Weights of a small transformer language model.
Size: 8 layers, width 640, 10 heads of 64 (1 for keys and values), MLP 2560 GeGLU, vocabulary 8192, 57M parameters.
Training: a variant of Adam for these matrices, 9084 steps.
MLP neurons of a small language model. Each row is named by its layer, matrix (down: output weights) and neuron, and shows model dimensions 309-404. Each number is 128 + 32 x the weight over its row's rms, rounded and kept within 0 to 255. Numbers have three digits each. A neuron's up and down rows have the sign that makes its largest values positive.
A block is one neuron, or neurons of one layer that tend to fire together. After each block is what it responds to, as a language model described it from the Wikipedia text at the highest values.

L4.down75:153086137044099130110168153151186119157114137113148113202108108154087121097115157175161122160149054169095131135147172099126124144152135093212175110124119083110065121152146164147130110129107123148149173112172133081111126124139154120108098148077132175105090099106142093195169125145116141139
L4.down1773:107105158072147132117104103105142161164103103139129072126113166185119102103036139121126110129101165127180122094166113114162130099124148181105168155103138099148174139153187104159066146113185159140124137147164116188140115141128148210156144081098107157183099068127123117143063124109138170170
L4.down1813:127120181118178113105131110116078128134099118112172102149152127154153110127078141126179173061108074055122100095134165143107135134100076142145102063081108123167173087191146124114132066123159187123147107103148134095148066144076185102159154105134119142104161089116154118113185122091124088142
L4.down2033:078131193150131146141136199082126084115127085149147152124094116131112125125161097152154157165149105137132111074159119138131107086115157104106122112162121114085123134120157125144145129082138138097060155180103118090117163131122157169118069145157111110140102131120137147131083129154117151134
L4.down2201:120123090126142118137061102140149123099095167092148165141132061170082134154124100174166180162121098092171117107114161106137040159128140160177133176080102112140127125163127126144141137150111168141090108171126070093150151125114125129119064081156145130153166104129082114157133099188132137134
L4.down2284:139126165093143099175072123127108091113105132095147075150123175143049162206107128131188161147139133132143140120068118061132113121153162169097106105122161090110083128136197160175138163130137173126096165127134133075153099104089119175138141174131085138085074149100155168104181157199155173141
L4.down2289:180183112132180143137147219074134116142129155095164135174152155147104119114115200128116146085166175122144160163144137149136145080146099139062080170126146133078121142169186123127126144132138135164124139148110155107150158172130133181091188102160143089122164133124114140155133153102145146142
L4.down2492:179123093115088108162087114138164170152119108069150136141099127171128185070105112139098184176122111098132133118133170110094149151116182120117126089104121140124098117084092131132119101065164111150111131144138105074135116148119124108074153166098084133141120119098165111154161095158118132066
Description: Noun-completing word pieces. Word-final suffix pieces that finish a longer word split into parts, mostly abstract nouns such as restor-ation, reconst-ruction, explos-ion, invest-ment.

L3.down2059:087114157159166134108141178165165092117101085112151107099128096102129132148174134093128101114116184140113175109131200116119109144117172164134086142141101149158130089120118072181118117083107125134163131156182112190188135109155141135174104078054158179182123127168103093161098108136121160142
L3.down2547:171114148169117167085121157175151169198133131128118132114073125108133186165161194115138142099112149077101093034181133006125071166128084128121150173193159121118144117148115118165098198084151115185123125076134120141154105140159218127141111174129111164150140178133162131074077101139064130104
Description: Subject pronoun onsets. Subject pronouns opening a clause, such as He, She, It, they, at sentence start or after announced that, insisted that, or ", where".

L5.down185:145148117074097158138169141145073128122140157124135139075161115161119139101141061108141120069089179080127144110140151149117126106111121165107096105089147176080150128068121138143080169151090133059176181151106147139125090113128160146069161105097139121046173197107114134130111095116088115184
L5.down702:090093172123139126134141145196153097101129106098105106105140112121087128119163083134119078162112212120146089169051151119150052106108119181087141092135125086114092115116138171096089152085162118132103130166136155107188169121078151133092173118087162106179138135083155154164091130071091135156
L5.down893:187126113113106116129111142180119160136164120140131103122128187117125142145157095180131130170191119119129100101130081185124123150120187135106093064113159117182113146125150113116072069161150119133127128112152080155153089104110171142106121173175169158143174110112111167156154126148142082116
L5.down2277:149129083113163120175122101141124068102066159105158122098135031091103106152143125118085158147102163138156118137158104103107118161126095143115089030184149154152134115101106088161114156131165124107129129162059197166133170162172082148138155126119118148134090151180123124176129110112119178130
Description: Word-completing connective pieces. Final pieces that complete split function words, adverbs and conjunctions, e.g. wh-ich, oft-en, otherw-ise, S-ince, increasing-ly; also while, when, under.

L3.down1495:141072127118183134118118160135107104112119141180132108137133122102100131115150121182100148130176131126064126124061139084095091177110107124109172145162061128179186105064121106121141082134098095075093150141133081103131102097124073193090169094138112130113078128106109146123147147084085128158
L3.down2168:075097152081103192131110090092100157120133127173116133123132095144136111148128079086156155147161122154144076135068149095123166140178128153185133154167132159128088171120122158146073097112128126122135128157148132129145157132151159131197134110147113159191153143115160123122144129160072138125
Description: Noun-phrase head completion. The last token completing a noun or noun phrase, often technical heads like system, route, track, water, or word-final pieces such as -ization, -ham.

L4.down230:157127117144156110089166128121132159111135149138074174155100138086150109144119150155113081203136113092171169106145142130103091144106134139073128100143140097131083114100150168144126159081071165104117198092131142156105091146196194067093097117081124167141113156109111138163186195090130124076
L4.down496:130130169115075164084121125144135068134158113049135122123106134173146065137106126167102151170215159157105109079102129105092112197156094140129130133139082169124161140141096105147151103096131123110118134084159115071160174120150142105112138103108128150137138174127192133146109158101077067092
L4.down790:107096171157103079113126106133085104074165122076120140121126087131084072123098140116148154105134110149081178124125155073095100186189165135084132133090091209129110162131105177110162101123154085126082175119151146051156136098167111116172130129110053133131089097152130194116141195141140121145
L4.down1674:139152095128141144127137156101132076157129139088100096165100166137138113098111123146124189125089160143115175049156103135173135142189155137088148138139106152109138159124104097134113122146148121117117146050104085157227160137164166126101102103094105139151160134115111116147178121177184143161
L4.down1807:128083144091134148103102138091098134117135134131068144149101147161138086094164107168106127096164123141162124161139132105161117074106161072111139127170158153170125163188094134120094045154128185112110129146110143124127125131161119113201070169083169121083093138132127162099107139142166088131
L4.down1892:128124088110146167102097116143146147107113100150139101129044139153128083068176125111079158128097152131155170157086083171141094161137206143145135091086119101140094129132134136138130163139063118171136111138085143146174108023135083080152141142166192150123109109107142112110169168154152182112
L4.down2021:150104119141095150137133126151099132125144119137134103173093168138128133148108169134125167106084117167128189083112122136117128121148134189146094125076088149077147171092140113087167170063157070117144081104127180129136191105159102114179112129193104119104091170099114162126127076200238185084
L4.down2416:128109131093150145114103113176108130149155131116101162175092148144132140120182098085078195057124145137141148078108090115109085169126150129066123134100132207121111149149085106137146146053132082156138179179133166135139112067098140048170152190155169191043090104098214162111187183128101118108
Description: Name-initial capital letters. First capital letter or word piece of a proper name right after a preceding name word, e.g. Alexander K(udryavtsev), Lu D(ingyi), Detroit T(igers).

L3.down791:127113125078125120086137110119183080116126109109171123128133117117145084193152174125135135173098164173100119158126073120148116159127158108125203089106113090125167075103201114142125087116185116139158114098048159160134100119094123149060146109094119062134176127104162119145075112111168166077
L3.down991:110069173121091119048135062166104104150169090124153154099190121071091146152163153117083042174109179112121181109038163095110134068081127115067095088167096122116129156162115145154134132109155084156150119043098131064100177166114105138106106089151066135093138114117168148135153158118153135075
Description: Formulaic template continuations. Tokens inside boilerplate text, mainly census demographics (decimal digits, "The per capita"), plus "and" joining parent names and numeric table cells.

L4.down413:108146128099136120088170142114116150175110112088118180185138155129062092097107044131180166136168139112089123180102137151125091089155071131104109132150117121183109116104150150176105114160103157119098164085136132172137122062135104118137165161125180111118124117067135071129185102155157147073
L4.down604:124153189106138095171110093151146161049056098090107159121074162150130111207103111164160075118128215116134116120168096117078135177134162115110139132113141169116093090092158146158146102118165127075140140082092135165111157175159145138098105128124177125075078123207096121193075113150172160204
L4.down1203:163126185163078102185123068108106144092105102117113152113126105092157118175118188130132130161132114147161112147087130125154172160106096082084166112164143112133113114143120148146176136122165073187056132155155140134127174151117110100153138129117145071135173151141079114146140072080144205062
L4.down1452:140162198209131141100155115137086144122080149051152138135191136105137107139115101135120156095186161124122145125150118062146112124129108137069145140125088135170076117062059072139121166162140079091110091145120156110085128166134152094108181136147165106164088136151101150161149177156084136151
L4.down1580:097088057107112116102142165070110182086131179134102127131159132195108110109106130140157126138070127097144111099144131125159095172141118062112075104125149106124136114130075122088127106129087159137112141103099183136139195100133093090104085201183131126104146114146134132146096170116071076094
L4.down1771:121128148167093158128087163138158155134082121177133120198076130102169057109164119164142110131076144121146139174127164112172095139043138104139111147127137103148115160135145137175119160122128122098153117106152135114133104095174095133140118125132140126153122187122099129114150160192117155092
L4.down1937:097117120156154128074175129144136128085122148147145136178112152124127165115132203110125154111122108157097160154115138172103162142113135107117044042096167083148125141151074110139132165165176114061169084171103127060089157164062132129116096168117133193082100154178109145168179120155091167067
L4.down2426:158115129121135068101084080131112088159141122135117127114178181137122122110117137102110125160100118107153137122091115134154125094158102131169118076100117114155125106093168084202158136092118142130141181107125116141166161135159127136171215201093123120131133086140101098127103033126215164121
Description: Pronoun after date phrase. Subject pronouns he or she right after an opening time phrase in biographies ("On 2 July 2018 he", "In 1940, she"); weaker hits on mid-word fragments in names and tables.

L4.down24:064187158058184114169125131081168127094135212114138111124107102079149116134166088158160175120098106126125137156085159158106037204081105151183169088165127136125106190167121087141212139134138170118150116131181129099137088152084166162140165058152157191153155156148121102147151127114116156085
L4.down395:097107105127136105119135126112164101129140086155133176134127153167129171153111131094144085152149152146143160115128179115146156110093147094179187139153111146134104143138117137105146112178147140121075113147108112075107096142135153129161116189119182098144150125112152090106115116145135155148
L4.down691:079136164099123061160129129176071144132146141157135107118120175134068107112100120121124113070140153140164137097119158088168118088078147133136109148167096163060117114085128192103094100097187190132128167099119101163193138157083122122116074098138084131145160077128164081086141162142166124131
L4.down780:069098090104132174113138124136181119155116189174105131111103122119109131143148114160103109129088190096186170144128106132146119165133132164139112136119118190157138093177075086105109135124151116144163151065153112061135161111112076230118111102145160114109058145115132201091069077142109125145
L4.down1229:192068154137118101119083157135145058093146115183154120110126099145122089124076142131113134125081134073176152157112177128110147153124142104092130168104115114114085099107121125167157068141153136148107178112098106109070146113135143136079157089087143181112140120103102105176139085116176207089
L4.down1801:084082107169135171100144112155113200109107158143115099147120116132149068208131097129070170151105130117122119088108113057167165115134107167087132097106113136107120122046108122160142122063100135088131088107129207094143130149136211095136115135139154175096168132101129134132146117168082137163
L4.down1826:096197171154154123103123112111113057108161084173148136113117125169106148105109143094103134126047135159176105116093117095088217133145119100124153100088137158142157106117074119130118137205132135160179122139128176131092142059118074168125179115116114147134171166142131178111107054165111105137
L4.down2377:129117132132111152145151122151110134136074079135132143118131203137155146146158126148191165149062107107129120158097150127141196087142120131098045124179118073164125146096108150166158120148168141087163108187133111161095145166130108152127119147108132187128194159136119098181119139134142135106
Description: Structured-data fields and word fragments. Line breaks between fields in taxonomy or biography infoboxes, distance numbers in sports result tables (1500, 200), census "Males had a", and mid-word name fragments.

L4.down198:085125141155119111123118136102079137168140081123156058108089120135123096118096138202156089148220231116183103110112146193143141074101201152126160127133132100136147123101138091135120119105102146168070174188164059145124106120160098076150222141168055082199151102157124142150122081099146156128
L4.down241:158083077094097112106106165136132091089080052147126190053172148096173130140093151115120130102149122134125103153105139140059118169200146142164133153127070136139075140160137115186149091091103144161141150148100066088124141130116110081063045097103088156163074194086181136108166184138125132113
L4.down828:136147121059149132121114058088124184135129123087133144199141148125103093165113160126145141143158079147117141113104196129120117136104203127132151105169116134155124103148177100125158121158145113129143068178072100102119170133094124084083120106120186136144136106163184167160163074127089080181
L4.down1080:130163167135087155064106162151131147182150084111132142151135163095205124103123156064205136133154182148085110130136198107151107132052138091135110152137138161121063066084128121201166133161128154154150073110202160106160155166152111106104152087114109133133085114115173111115153118136091122175
L4.down1110:100101162119148124159132116115157137134182154096187147107141129151165119098070069059148142184095147127087162132126194164120117094188094128119173113163137090176142134168166147151134159195154186101133105154075164138090129123160123111135122124120173092099092123109194141149123150113079204105
L4.down1843:126119123120121130124149159066082103128111134127111154130189128135143116169110062193098131096125125198146170143098118173128188136130143102128094089115150169137107088128110116087185195145159100115135142129157094106126132117107073109214089107100112089093112101180085172155111165135182156153
L4.down1902:114128136166147163111130134109149114126100162079156145100161187108094136144134160127137179159163165095176123168104165063203083054090149172092121136105140131082120055150111124186150163105110133150184138154167129125144107105117109087152097153137160131103051122093124141140164097106164186208
L4.down2274:117111156111124109091168108078085089148109079135085062148150133169172154099117162148110137145176179152138099162112156151207139108126107109156178134141101110184080084114137160140120218098153130179159143129148200167121083123075082115195139083148180130166123053071100147142088144138181128167
Description: Word-final subword completions. Final word-piece completing a multi-piece word, most often "ine" as in submarine, marine, turbine, Constantine, plus vehicles, missiles.

L4.down79:086115141102188114125113072148151133112154142093127119114142118107102165076100125142168116148108097106091085146085114136108134146133161084140126138163106145192128104075133110160087108142176125171143169119114134087157129150140120126163129130128146093147134080127114141127119176149188158193
L4.down97:115120159137142132152175106148142180119127111161137126105145167126199175099098077111149105129089108131130178107103123153155145063205148119105087137088116156142130176102135164179128131179159098115160136143159048191168155119137189098122085107101090099118150095129140153075098117133074168076
L4.down1056:095129159140184166098152145144102081149154187138114101141100071138137076117174137158125144187134141140098123166134152075101178145127125156161136068138069147115097102160173159134121107139220089116158224140077104127130140188112131088141177106083152166116105151138078151111114086176142065111
L4.down1165:068122165109157104124097134126158081125148108140138087172083046121098179134134160098088138106156168098173093143125152141165167137116085156139191140081227134122093125135080099115101139144182122107138084196076097106164087152101171090184105134112112161144140129193144139096187108158134131135
L4.down1690:129105152145157082110140195089155136176136139176167060177127140128101145132040097158060145110124127189121176135152145126104151096185125105136109131097156132090147163158159130099085124177166051150124131122070128106137108126106156167215148106144150100180109097131177122111146084122111041149
L4.down2112:117127141096154113117099088072114082120115135124165122107105099096246082086148097151133104133132188120113141163127091148141127120161093100149086137150075166139164131158144155078127118142090166135159171131153055134122170097141125138187125159111136093157156114166158113114146146132100097080
L4.down2330:171105181144134152092141173127129147190164183144095136153126141105115085087120177113082107181138094155115149124152118159136120169158137120106145155143125223109181149157137155111132177135110117106126180126143126123144121137082123134095144118174123127105086120175139120129161109109109127168
L4.down2466:152134093117123118071152123092177124167154156142166187166120106150190148095135059105098091093078170067167129156112183134169146137142074072118187099111133117163122132169084153114152154077159104072080154137133112105103174119164162125152082144145081081123155114101099178114214090148069153176
Description: Mid-word second fragments. Word-piece tokens that continue a word split after a short opening piece, like an+om (anomic), an+ch (anchor), dec+e (deceased), c+iv (civic).

L4.down142:171069115128122141153145111108090142121082134117086114138108163092184110121101128121138152104185079135103149107155150125097159119135095146108096143122127139121178159122112143149124094141102149127120127116116149166131098120103129134144089167193150089137129159103147169145121130131145179174
L4.down144:104141150160131128134114134135063150114102114113115116144142092140076138137151139158137099119137154150151145206153104138145102125085145069116132102141057115192197113151176109131140150129112122137141070116081167191130190072068143124097133123124201072113135119180179111111099120127116110051
L4.down753:136109178117066148117095092108125139125163139122146140146133140149135154106164149100079105160113140087138114150147148112088149115126130184180080106122128128118157112137126063114141119177162064130099162106100127142119136176093128106075077075149127108166111119172135086151105117123055112167
L4.down762:128117100105087144088158159127086150101108168161214116114163110141184150129114166138152143095166169119186152045059079163144132059138155104145137173130177128153123160063106140192033121129127133071145136148101130144142084108161140087193119095155158115141115163158157106143171161056099128143
L4.down886:123161104160079108186112086109124169124093087108109086093126184127116080114105092144077102129163131144161130152132180083141122103108136106157104163109103135156128141142118099052125195179175105122173153127114144145156114142144139111144125117136098121147106144176100087118082099104145156152
L4.down1515:104117128192051137080096132079088099154148103137154138093155070162130161110160073156142111081086143175176115146128125166143153150130120128103073180166128143110148182139106154149135158112075177157093116086164114097131172125090133150147122113146123109178144087144123077111192126125167136050
L4.down1722:108164119147123144095138124147122127130109116137176136087081120065110122063078126115103158093114069140133147080115078093164147111108128174114120140066191079093142129119127130093088119166110122091123116127167131140177099132159134183164108077139151138111176100132146112126130137071154140104
L4.down1795:109129112144108122115125123135189057129137137135151158182077090128069139097142149141145137099173193158154080088091088111117133122123166097112195085093084073082134175100146106108145144119156109134167130092090156105145070151096201112139148044194133086145096133144073146098170097126145172185
Description: Word after opening punctuation. First word or word-piece right after a hyphen, open parenthesis, quote or slash, e.g. meet-and-greet, (and lately, '(it)'s, (any race).

L3.down1849:143122126063139074104141173098150121159111162126128106149178126071129159106131086125106097155103161117159091157110125090115084115167161135130152102151130181055124153155194103092062182139129119117154190152090143079091114153114163153157126094130118152085128124104176144165105127152104127064
L3.down2292:118180095078149137111182127106139175147184223126129202094131120137088048123125132162127116179081060168159133099142140038129152109131162201157106117103120141140130096104087101111087125124157082114144131136136123133131135084124101129094117099152121168082111158110078131129115123179117171161
Description: Model and date numerals. Digits or the space opening a number or code in technical, military, aviation and vehicle text, such as Rotax 916, MR-760, the 1 of 1943.

L4.down861:113132110096188113126117129126178170097138119057072141125133096168111141130180090118146152150141210111144141093086141180135098091124108116124151088113185081127113114132129164134123199108131134173176099093133128162115148102131147107110149152156161099117121184155146153090109217118154099147
L4.down1014:103082098170163114110149096098101143139139135079176120068139117179129112109107163071128136134162129161131117145122128152153159098208141149094145142133119079115195176117089082141156133132123083084039161165116106060114125158089101122154128166136083105184141146139077142073126118145053145094
L4.down1125:151128149088157088136183149168099131106120140111143183155108100184110126124146145061102124088116178102148078170135074041102095094124115120090184126099151086186130163134155130129165127143176085170139105158149106179150201099106117134141178063107160100122212088160150105097133151058083139170
L4.down1131:135123132123149164078131150123169176081107159073150085170164124125143126164075090164125099080124168182148131113116131135176116125076131121151076161122161096125112101100116195107168126160119146105128114110123172135108133118170118112135098083154148099127057164106181116133148105090088121116
L4.down1200:082131130153174131151113117096169052136107114098185143101159075161127106220164138168131160140157160084149159153104080121134089147115137126128056094157095151132143122158162129198166181127158151163162104118147157114111123117113047102109178160138137062149149167116148138112144106101084135167
L4.down1383:155091129135128163087082127106175112118141128124125099146142047141178151083116156100103165088141174130108087130111112164160147108120095145156117168169172114158076091131134137121130094190122174084146135114125109202128130113175113104106098065108147168101073187135114125144155177110125160142
L4.down1403:050182122115148127155130085094095100153096092116136152107173159207141066095146164135176156169127156075075160162111145124086144136123100120161160113169169143109140131073126111173131124149133114082083130184134128056156110141049092105119144163147138110117182181089142176104152093079104200143
L4.down1809:113107151146125091122130184133161149142115195124130124091165102135120136094159114094129167161158071083095158122085134093132131138165127128147084165121123129062096132086088140130138115108119123138096100178108092150089183062079130094142125143123149140111078140144143160061192110106135149172
Description: Forms of "to be". Forms of the verb be (was, is, are, be, being), often with a subject pronoun, as in He was, It was, to be, mainly in biographies.

L5.down293:151175156115118179124122133120028158145153118146155098118143097050120226090168106076139140171211099141134122096084125100096131126183134088125060147132134158085133149100126128135117125156077100124122111141154148176144139122097110109153147136141144128196121053095160153096180140071100140130
L5.down2054:131147086151120099148156084119102164113121131079161084131197128141095153099124046150158180173117120114097163068102134193159139159118073092118218099161125187083187068092133150153098123168153188185129160114147145169121146174136121116140118107130079101194142138128183173114133099097104148102
L5.down2160:081146096150148027114129161115146131152149096110149137136160100111087120116121119158095127150107140128089131168163144139127122145141132161177103140083163144111117157119114164103121120094130127164105156123123099152088163153114133096135089085118083170171147059149101144147120134100130092145
L5.down2521:105156122123118065127108123137179153158109153113147077111091081216179111129133078161120173111123113080174177120107149107136085110089161084183233125106180131141069116121126159173129147085130139100099148156106072120172102149147088163106113071086102186137127177121143113170128141156145081128
Description: Predictable word and phrase completions. Tokens finishing a highly predictable word or stock phrase, mostly census boilerplate ("65 or old-er.", "two or more races.", "Mixed race"), plus later pieces of known names (Haw-ai-i, Over-w-atch, Masc-ot).

L5.down322:139156140160158148086131123138112135141149134136094131107148170100121152157136141161175123154143151038161171076119130095145139165166061084109104110132140128155150062075065157094135101155166109163086226086108215145142158143094105131086178170126086192091139171164120188130087119097087172234
L5.down788:136139164118090201106170174130111150100132169182121148150095086104147172165083084114100133182139100085138149079119107121150077089171080131117151127122071103153103120090118093112113137161168114105072123106185165151141092153104177141095121110130168087087150161146120117156107066096143164153
L5.down879:078102150165151133136157093203114146089147114119140127153203088152122142166122125115127090116110150137109084080112088116136102136080123089084126144140190107103124151107140179161105107144129145178151166117054117074122093105136092139113104160138111143108162164166101121126071157176148104134
L5.down2068:109126078123103134168151111139082099164138110111114132132113119085130107096190119102127151108117111119134173120139145111108131091123057104115217209031089106043145115150070123109122097107099095090160081166105173123102132125131088115098118180099141113152125097150107136184128156166194179160
Description: Table cells and "disbanded". Numbers and pipe separators in Wikipedia tables such as sports schedules (dates, rankings like No. 16), plus the "b" piece inside "disbanded".

L5.down723:137105102139102184128125166127103093131129121203140146119154124113154137156141126102153144108080102200077110130168090120103130153093182070182148138101170170150108174101136104139173082153171147138168146116098101118103138087125129052087084126134149094147094101136132096170145102113168141090
L5.down1252:184081093095113143089183116102163109132105122086133114125131173141148102113161094122152130102094030123165107179144145111108138129104107115135106125178149207115164127151141139103122144144108121096194126120129203081120120092129134164149176148123147133131079148113098158126163123139162155120
L5.down1793:132065105166121069153169125121148097110131078116079159157121085195097068114161132071108121141158156138066089126099150185115178164129095137141041142117142119184102089134176130101151100079096149134176122086146120102109172086081069197160123140155086153116146139074161058163162112123218149173
L5.down2046:107121078043142150107165138135154139131142146130148118186122138148108153119111107123174107166088127110126141083111099159141129129135101162114092154102103182141119154169142156096125189092184137146115149151104147148125138156122129152224109143127173129145135151152119177138169082191179130077
Description: Word pieces and noun suffixes. Fires on word-piece tokens, chiefly a lone initial L/l after a quote, bracket or heading (l-ife, (L-ondon), and suffixes ending split nouns (-ation, -ure, -al).

L3.down185:142135086131135073173157104139168109123105141089155147137116171128135081112094154111130139074131136151085148145111131172103067138122105078090154168062117146145116110131137096137161152138041142118111136138129175164116148123164118173112144116146136106111125079127156088169138149163107060149
L3.down1263:128149150101149118146104117169122132112184135109132081088144114142163079119143142028136147141137121146087147090138180073135075098116093125096134088109196062186134088080113103146128136106095116151075107124163122109131139105114112136070124196099125150153116154100118124132128124147151127134
Description: Word start after opener. Opening piece of a word right after an opening bracket, quote mark, em dash, line break or heading marks, e.g. (rival, "roughed, —from.

L3.down1279:138138140058119115175114117128112082105185133133125102145123124123136112125163147071153122152104080121155098124064141150103135112105145180051139158118147118094149138139157154158131148131113079116125157132135187123119131132111081129179066127127096108117181111085080095148138173161147121164
L3.down1585:099132145081108160081102133111097129084158075150177094159138147148117080151152134131110109102122112145118149149181192133136117091129143107103151072142124094125161137197180142147149176116108139078121129121141141108116146144149013142131112063090125115099124133087089079126125142148147123128
Description: Score dashes and word-internal pieces. The en dash inside match scores such as 3–2 and 4–0, thousands commas or 000 within numbers, and mid-word name fragments in sports and election tables.

L5.down156:103101135145195130108100206192125101138165114091133135135152103087062160135082110153125114192132090083128170127185107126116091163141124121145173128135159165150133119111090167115085135054092116102130083113094122136157082068097152139139140142201194137135185104059122164148117103076173133139
L5.down214:114099147124147130153189118157181104153115127108162146136133093149115109164092140146122106145110152120111127134114135167138118095126089173111097170139143084116116077182146076068085069087129154184090058122099123128087113163141143162134140126121084169191172177125116082122154145117123163113
L5.down235:151124119140160151132120147150124130134147144150109114121151157165128126132085109150171124145117101150134131133156127110120130114147127154146097070191124121126136135141135118118092097099145104072127069109124131146136141099137108114119156109156097124114168147142117124140172121116113116162
L5.down646:139092133110147139052089152116133112056127142102073117138107177168128110182120091122169126056199131120169105103147096153120146200152072078096103122062139124157148145151097099133197072089149078165125112110119133127113137160193156069130140101147125131120158164128132122139111116155156117115
Description: Name and title continuations. First piece of a surname right after a first name in lists and tables (Kh·achanov, Sh·apovalov), plus later first-name pieces (Alejand·ro) and inner title words (In the).

L5.down110:136104102195207190159158119087066121146187143147161051128077167043151124075155137119122145111072221140119119108113076160179067155156112145142154107085112137130100074121035190168119155158136077145145139152113106120173142116094166091156084135126105143154114153123191110081102096124168110184
L5.down378:187105170155162169077077144168112155125137127178121099158137164105114147150096157162111143093127180147172199105098166129132147106112185165116162141118143139094107112128151098102107067125103122046122089161025181164148052077105149156122120107091147069098134134101146187084149132088095127100
L5.down872:155100152152132164106186111108157115074129128096117084080191099135140097102161120081114142109113142096097219161117112134141112106089151097047142107124116135117160111122125104162116130116126086125096072129108231121200131070102171135080213114106145106123188129077104142130151145089090098128
L5.down1750:133175134123153134136088148150060056118046097137139134109099145120085167157112134132119145144063132106139116120152098101098128119200092134139146170133148149113155150142149099222086066174079085156093154142135108132178121091076126178094089130111106074146136143155108115135138147130117093075
Description: Copula after pronoun subjects. Forms of "be" right after a pronoun subject, mostly "it", often in quoted judgments or reviews, e.g. it's, It was, it is.

L4.down479:121148082081134158086146102096078137128115145144148130125083073141109079122122148154161130118099123065079088146135146175110157105119110109164179092115124067139129102171084120187139090123164075144083095132117135081167109132177087090110168106111135152138125151125178075094151163109148096124
L4.down800:099106163127137149182080134127111121129089110110110108136090141161104177092190113110098157150145188096116180068143149140145082171131134180138068102163119093131133107152098131161160153184148050118125086124107149162145092107147098095123118123112063101117131150119066148160070123101143159110
L4.down996:108133074127089152164108078144100134137161142129065095173163126094159149161105085184173123104193095131131150083138135134140173130192166084137145069127164083140150129199107161105104119120171059159127154109198158101107114150115154132120117090173100149135146125149137148160119121136143145064
L4.down1328:111068158206094120063109136092159167106153118151068085084165125105073202129149112188098148135141176172124165145196165193105112143110147080151176103155143127106120168078113078115183146082133123106126107075107203136149111138091186117071082113131109158121127122158188118114187183191164113106
L4.down1441:086115151152110114193049095129103149094158088144177109174091133190179130135118170088074136103178126069201138086106107106141118135153101091156115133106109089138179111155114065138153163115124144160121135122190092106166078102143170075133162134080109110138135150115084116087150148126145098156
L4.down1774:125128164068152159143096158178137137116112119125114078139090116117207088077148089086089109061140084170074121157151157161114142123177130091149092120163097117168115107111113132120104110089200095123140133107141133174157183121091142073090115103168176125192178111130143118201094123125133117098
L4.down2206:102142149113116158139073091194152188134102095080164092165201131098124136146191152182084103144139182126115110136104168139142182147125123186145145092114101055154153107127073118138142155133094078113128171113110134083228126174113143055160106143147131124136100158091142183106160130171120131115
L4.down2339:162159105116105127131093088085116074075151129088108187152137158109170139137105142163204137119108175154118144126072086149167114128148147149155152115141180116167151129114149099116185140159108104105148113123169124082110126140169191095172147075143127098115072119123217142105184127172068159149
Description: Mid-number and mid-word pieces. Thousands-separator commas in vote tables (189,791; 4,398), 's after pronouns (it's, he's), and word pieces following a single-letter token (N-ature, T-em-ple).

L5.down46:140176087137153119134119159190142134129121151110138114132117142074118140148083114158164120104188119157122135096050151129080096168065149157107096172151147139102181139123094182125117175155196093112176164112080115110105113140082127157131130152173100110128096108112122140129088121100130096111
L5.down283:147191107098072108089133152072122182106126137064165151151148094205146130188101135165170185153188117146138187113080134121158132084139072155130141117077119182155199134185130125131090143142111132106093081146120113116085097117110131112154120187114120133096128138122134061179121150100139090152
L5.down422:151078133173055107113148132181120163084137103150123154089158138145166076127084153097087134091134158052147111152073120115161128130127161131129196127090159103137126129150110147107170196160108136097120117108114092093177125128104122083157152162118094107130098136064182133096157149121176109152
L5.down2089:210149125119068124080185165130072132093109150113114112142159111123144089124134109116096149094127149131136169084141161098105127179120072074115165116163134158112158125077147134090130152173210158135087109140072104077175184123107141085128167147134121150092110157147128108167135138114133102131
Description: Word piece after an. Second word-piece of a word split after a short first fragment, especially after "an"/"a": an|ch|or, an|om|ia, an|ec|dotes, a|ux|iliary.